Part of a small language model's weights.
Training: a variant of Muon for these matrices, 134M tokens, 8167 steps.
MLP neurons of a small language model. Each row is named by its layer, matrix (gate and up: input weights) and neuron, and shows model dimensions 0-255. Each number is 128 + 24 x the weight over its row's rms, rounded and kept within 0 to 255. Numbers have three digits each. A neuron's up and down rows have the sign that makes its largest values positive.
After each neuron's rows, "fires after" lists the tokens most often just before its 100 highest values on Wikipedia text that the model never trained on.

L2.gate355:092114091137159126141129058166155140112128162117116152106141092119163134144144152138115115123096097089109123111163137124121121119191130155144101095145155162106157126125133121160153148146118117156133119110102095163161099145153201114150197127125100160124126122138128110148185161120119176132124113091089135126133142129123166146142087150128116111061113117136141138135129079122126136162116135116103113125147114090104102079125134162098120131118132165113114105111108126146110104136135133159145140136102100154134158132097119109103143133136127125142125129153125155107138150114135185078115122151155109170167124091137091129119098129109101092127116113129108120102130096155130156126140126128168146143103127167164102104110105111133111099092172138164105125126139130117152083106108065
L2.up355:135122154171092128147108173161141073143100121143138098113117146122136133130151127113128115159137126088096166064120159148119128112096139117142164149111124145135120113100102144138106101140114112082137159136094123135141112081173086156148134157142106120122124108117139116125151152131161144177175132127193152141082078133121118146122161101150140138181121090098121130148122171114124143137091107140138078147121121134074105119169163123153121139139136141105143137123123126157090158102105168120142119157126149159098111112195110077138120141176132104157108130161167105106147130159102146112147089142147138093146145135106146116157127115141161134123108159140118160111161120133108164165145114124167119161132123115094143184119148167125149121127120134135089150144116134138130149131135169
fires after: " re", "e", " A", " pro", "re", " E"

L2.gate210:120111083135129107130170125194139134143139124136105104113121128141104068142094123147132140110127089133132120138112145128150101134133170125133086122117111142136116094104125097100103120131099148134129128091094105140134137127118129108145145088146112137122146123175137169092113123136125108131155113100122101127072157104115119119159162121129092143132117145165123136085116084156155150132070163109125135144105111128125139151153181121053075127140126109122157161170169136120112104109107161104131168138131095177101151131118118124136148125115109128124134133140136106152122101103138136110157118135140117144205112152170140162158123133151125113117098161177101116101139103143113163108095125112107150178084114154139119126157122084150128074116153137099142134146139102156142114105132060
L2.up210:161127127112126143146117128138145146126113152164120100150150135095127096108106115119131156147095120157150085097119137128186148115092084120107150120130070144098151097136163110108130139123119154089129105130118123163104102121060133131129148152149175108098071127112090108092112121159134125118130159121138117131085122127113099148129109116107118127135165120151101135144111108100113146089136079116171143149105123153121120156123144113152133112116122113090147107171131148069130163180125124102122108120113091129086102104180156146122124159145133182108143114181160117112120131114135118076173146144136147122181131175116157146116136112136094142142127138145109148148120141135087124103120140126130154118171139152136088182141106113067116119147116142112145158119109159188127124126131106
fires after: ":", " E", "ur", " m", " A"

L4.gate102:105138141125118118167127155152150110154119161096148144117141155119158142108134093115116145134155079145141136125159127149128153130108181117082120097133138134140070160118088081143144134142094081076152139167127122098122132131113105113122118158115100159136126099128202124139167087136179135079114083114104130119161121118122132106124158137133114093142121153158136153120076117143162143127127088100106188099103118159131156140113099152169105127149146133130130072124150139132123090097129183124123142156139128085083139090153155092129159165111134142137113135087119112143091156129122133129103130137160149112107150116142135148096124113117153097177155107089137118124137122154143149127107104127106113100093128134141092140127148095124125139105143160127148172136132140106099115096158086
L4.up102:131131132121114133079146132141153157151088194069147128151162107119157144126158086142137103155158107115129117109093134132127114149109149121143102103137134131128142128155156117088165136134132173074148097182131141130101079136152095101120129164127141141120133166119074140119132141124126156166144166165126131106143141140087130150115088099126123134087086113169136102171117112133102109112117104088124126119127107107152134104095151104167130106133128129138156138148127125062134144100153091135142115116082151144105141104102134130137137137080119137133111107089144142109116139153122118164137094146127129143089127103147154135124143139126134116162137117098117134130138121180146149168094160125169097108077134163137143165163097127112111165117141133180178121130173088128100156103137111
fires after: " T", " t", "T"

L4.gate171:158191094103111075150128097143133137118114069125092097133133130142146120126104143131094179137139088136098143141119129120152065104129166136123083128099109113110175128133139104113110133104123103141157115172108141152115166083130131167166117110139111120098109139141135125067155157110181149124154147114052137158158110080117139123129171096130119122133154112106144124134135165114104120149117164153115119117141122113146097099163115109141160137126083135115129149173106100122125137154125130153142138116130143112099123110119127139116127135146126140159148142159127122172163171112164141102109119101088164096123141139170121132139163132149133111122141120149144132079109113140112122122149138161177164120180144187132094159154139128067093099128136125124162120134136133115119134116133132
L4.up171:113132160170113125163135154150117115102109135133113148134150136134175113131110175149079167159144123159138169128131120137151085122158150157153098158113135126135164117151136094101161142116141124174123152122160154144143138150143113128139145097148165108096144130154121079091163176139154110095126130112112124136128147121113086102107109114158164079180135101151112094097148125149126098147110129096129106125165139112121122167130191140124090141145124095090141134163166120104111163147105129146167141096118125086105159145143108126095129137107112136141147123109140144140116139155135141085099123128140179123130126131127127124116135085128130162129103162116156165156084133137134109158155129183133179117105160073117107162123154098083134102107152141130170111141142095133130110142149078
fires after: " ", "is", " M", " U", " V", " D"

L2.gate380:088163142157090145128158165144126107148090160174133193107095131115193137117141164134151114120155102158111132157123145109143142110157118152139105149127142135163159107138134143124114160108149132138144114084072131161124110105112109150139118119126120131113134116124119151097161157158150144159111131157145106083107119171117135127121158129147098120135090110146109109137107144135134107133084118158086104120121146158133161088112167133125120072142166150138156165149148141137141113109106128137121081124115091169177149093139119145134103176113082145136149108124098145140152126123122127176153112150164131117121130115171161091110108176108140144135134110153105141083113116113169106145097165142154123091151114093136118141068099144100124120098108165066121140147143112132130122122126122
L2.up380:131174177121106136146143130137135131118118095177109138105167129104143152130082138138130117090130170112107116098158149135132138138128175136165109109171138132123106112120151137171117104136095107156160155117116121156130133110114115150146126151147124132105107118100143151139134183147142093144077173109138168091154113172112130132133118177121150083132072117124130127119102102122104153114131139143113086134148122144095146127116124117099079129139152130110138166097156160121091124118123124134114141182095120087133134128107152119122169128091119128141213104100153098122098135099101129142108185108142165145111105088167178134122115119139105075135161104174127132097166145148092155116143115178109118127125109131141117144109152143128119156138148143121125160137124163096147157143164126
fires after: "b", "ran", "p", "ec", "P", " P"

L3.gate272:134114172126104136154152124128133037182121098111123113127161175083135099163100135100157117184147118129133094113128104109126119172145126150154124127069153141114114119116116126153150126081097170142115166113173155122147183169130122150096120150135111165140148107156121099137160138121154100083154148085099116129135171123127109135114131163135109143131132139117137061115115147159154124093143137118107116143100095171098110104096154159106151134147089091103140078118154106107131136128160127124140124119122093135108127136142106106151143146137097146099110097119106143124126127113157106101138089125111154124144160125137105127103165120092129143109120105177149089155138146115104133097127163095092125115117145112084125097117105138123142147111131161131121140081132159104127104121122149
L3.up272:095102141098151122148134125109157147107086125142096150070133150152088114114135133162155087148139075120129122139129099125120123089096145109095120137104175187153096127199142120145145118149170110131103138154119140164111124116145127114100103153108141118123103105166127043123171157119113097123141130121147135144128132111145156126145105171140140092157102108094154140155121122166162136128132116103144116113163153187149082132100140149124095136115158095145111157124128125115117109091099164148073121167140178119106116086124151101125116144133091136169102152150153148129144102136133130125143149105158131092117127125157155115131182146124132135155167099129123110128166124116137140133151148129113125115115125104126127165123177131118177137091157141127107085114110117118119092136149135
fires after: " ", "9", "c", "ak", "s", "ac"

L4.gate206:151171156149092145130165150117147110145116158105089109125162091137137128153070130100116086141099128103153183145092134150112104092121121092126133177115117132157110143121197112110139136170116146116131145139114117139156140121123135153090150093096157105137135154106148148134084102117087192117108156158138131171153110157104090169130119136143155157118140134153168108170098139130179147140104145128132130122168113121157132162159146149143173156126132073121106121139124140127099136117134158119122140136132097101143154122141115139125157124168074134165097092111145165142106167120122105116124137158095153136139140076112110105111138164137085096146144164105126095120139113143123120129120105155111138134144158131116132131132115099185137139063124144151146120104103116155146112115125136
L4.up206:150150121109129132106156103089128130133147126172127118105166145143183158116138137117123147088096123153137110099103140131138133121128107186090104102122134155150126118113132129140135139114113141162102178110091147119102130168125148103159171148121112151132113105157123160121146085155072146140096078123120121131123134074136113107145169119092153130137172122090191115124108098143127080147118110137116131118132115117107140129146141134128152109134095138136095084106109134098105068105168102095142141130114132150083084143154110120134132142116159095122077113171153098112146103118118066134120082114131135155115154109103157114083116124133126125130097146136138151106171136147122130130167120121153098151126121119139090178152141111144146147121134095173126091151168143163127183149114119
fires after: " C", " K", "ac", " In", "en", " R"

L5.gate184:086149129145141129155132159122141084127140115099169120151102111110127118118091102101104114092082152134149117129133101126116152125143117127151117129106114151123157125141129105127120126172131089147130127143119096088096089162147132116113160120132109112112140131108172114152164181140097137184126164112125121146140135135146113128135082193118131116111133146117095167121105083122105129120099110114146081162121113109176083125136069135110162078109127149106189152145136139167092116133092158125091148115154125093082125114136099147168079126074151125151142119105157152167139131108128085112174112123117150106165104128141108157156142130133122075101115135122091124118118106097139113114133131134128131121114167109172125115103159135151106146137117167151078121110168134137136119121166127
L5.up184:140123097101129098114083121153111125168119123147133151147129139118126129200134083144095155099114146165091117161144122128127146132124163094129134121172139137120137146114126136140151150112104156126111126114137111069113106145146148081110165124125128083113145111116117139142129156137106140119134122152124115121136126124127124102156191154156161175134123168166097132083145084116120170154125113117075087127135101156134085118204124115148153133113093107117148151086136140147091150126140163151161116111125109124116103153107133128142148110109117159113104112147147071133118096177102094152152167094144139098179106129131129170143138086127111110150143124132101144121080128119108157151127159096110142143097125148153121095094106123108133150159107153118125124091179101134105092143143154
fires after: "l", "r", "at", "gh", "°", "f"

L5.gate266:082133093120101118151100096111117101138130098145102122082083068103124125103127119141107113131163120146094164159139075131111097122142119139129146108140134081132128186141105115128116175109113116151117121146132161151137119145152145101142108087117144140124170100146149134150152120102138186145103120096142138108167131141130137144115137154095101144167125164134115081078085125114139125154116100171100101134129131110096171110181140148143113123145135116116164157149147108141135127156144123100093140151111118113143134100129128153125095179077135122111142129115086144124178119096134093131149140116125123103126146092149111115098159119126128156152142106153159107126155136136132161119115155101144173093123102123133091117114116093101075138132051126095137134142145106142143105107160172
L5.up266:101109116111123104146107104105125169154130165122111117146161105119133107155138103149166120123140109155134123088149114162124100127123173130125063122144155079144107177129118148124160106106127140079145156120128131133070149160143089095119140157126090095130132116087109132149162118151147128165107122111117167123135115176145152096101109161046151083150120102145084153139111117160192096135151118105108087157134175104135142135126107130096123113144179155130130113106126138116136134134118173138133132144132137125128123154126091091141098152101134109084129107102089138112132126129095098115124099103126126140178090104111081093153151137127125129123125125116138124146133145118151115166125178100136156146144149116107138131059116109126122143110132115168143085130125140143163122112120108
fires after: "ist", "b", "ad", "p", "m", "if"

L4.gate436:107131172120152143091155133102141139151098138151129132089161138136193110127118174118121114130140142108144093111136161108137160118151133108178101124120172121156184128122144131169148113171147092109133129142132115131120124106131113167080101109120088147112156179172115105117161117142134112132121071113139086143121115135147133176133164098087153125110123154187119136117103159124125116099119135103134127115151144071131108137112130136130078097119106109140116091124124131137130156105099109091127132122111104106123140142158153149112111093140169135124128148156166076140070079111104133117102136110092140141134106099151128123128131111114123140150137125113071141074102158112092142093135128122164080106125144169105141129119104149125132117168091152142115135104137076158133113134144160
L4.up436:150155146160144146123117122112186114132144110110104136091131101136155108094133187133120165124157125130128118115115122117150165132131100157144127158101146142184149080093174129148181164112090096116108139127094138121104119168166118134125142162118171137122122149137118127135162125143134141156124098171121116138128127119126150081115140080134135145130130178159127138122084119123116152145113114116082090157136100110123112151120166107120165161155133116150110105144128138103107163099161116106117135117175115165151110161146168136119085145134096105141111156108125093118161126141077133121100123127103118109103165116111064128117095124097152103140103110115103103167163164129104163127123143176120084131097138123139099113116136106151133151185163141138127159141129122117113172175155138
fires after: " S", " v", "a", " D", " C", "en"

L4.gate301:154131125130131131175126167120079090129162106136113150091142187158132175070128106132107130170109117144134101110142161164135127134116162134141139124111168129150136139149123134110140087109078155121115137136140125116081118116120096136177128175118166132121115155113136129160133104136122131106163120159124104131148130119104120125132144160138140158110140138108147133118121102144142194171111108103090132152084146130110090160098141130124134106090102197144136145127143114153126134138113145159128128126130119151096143148062107112122099165095166163108118154106145127135077159147155176063173143141131124137135099145137117113112128092126131184130133144116116150121120147104115123135135155128141110139149134136172154137119065105114152075140097142135107145115090128147129097155171119
L4.up301:121115163121103122112082132084105146129136131128141165128128140149115132145138094138142122140104105151132165066137121130138135187116065114119095123155092134136170144154164117119130091172102141135137115146147183100152130116120079114152124095154159122143191099117147109123157162135131142112096112153132132120108128113136119065156144098129116177124136122103124135142135102130102138141156132162117116129109115124117140151152107160105120154116122140112187104174142149148130166128142142129145131146101112120166134104141149100111105131108125177130114103131143070130146161158157127131162150132110169159126087167150122156099152077102109127161135117132075148165098139132160155155081193105104138124130144124153125111158097145127140147124119138122109167186145121140139139111150120
fires after: "f", " ex", "er", ",", "r"

L2.gate46:129109131143129127139097183136117094143129098160137128138129141103156111133100132108113124121126106127132143160097105108128145113123110138110160148187149098105143105123077140151119078164129164139164159127148125126139107185125128160128108150094121122163136124143137090126096125129134087146112117127078090146119127132193153121138151127167136154118125135099138106125148112131118133130090115092121127137145162118135102107105121109070136206124145140135120159059134119117077144111128103122125073118132103147083134150099093150120126120140104136132093138133090095101099129114099173122155144128093125122122129103123159154120151107088129126091111093135133115157096104139132161082091142148140158122097106134081125126145143151117122165115144124118134109151099186095142095189137170
L2.up46:177124108128149145177126122128106160135131125188174172105135104127139169103130148139059143187150126134156150159149172102130136158154135164115138128146132115144104136120123125169118112072123104111115102173128158146167122135147137165156126087136143128161089144141138124141101112147149095102139088126145123131156138149148156128113135174137143141128153111130159129106177127147154128121132148098137097175131161100133109105101110147131123151105141128131131158124111100114110169120127104154113129096115120135119106128116167115117078139136128131153156096108115145112147142112055127112156160130117113130120151108139117139097170104148146151117153116130108069123097091161110147109146088143108095120101098093128135112099089133146092152130169154112117119126114176114130095181149168
fires after: "9", "al", "b", "ical", "s", "ip"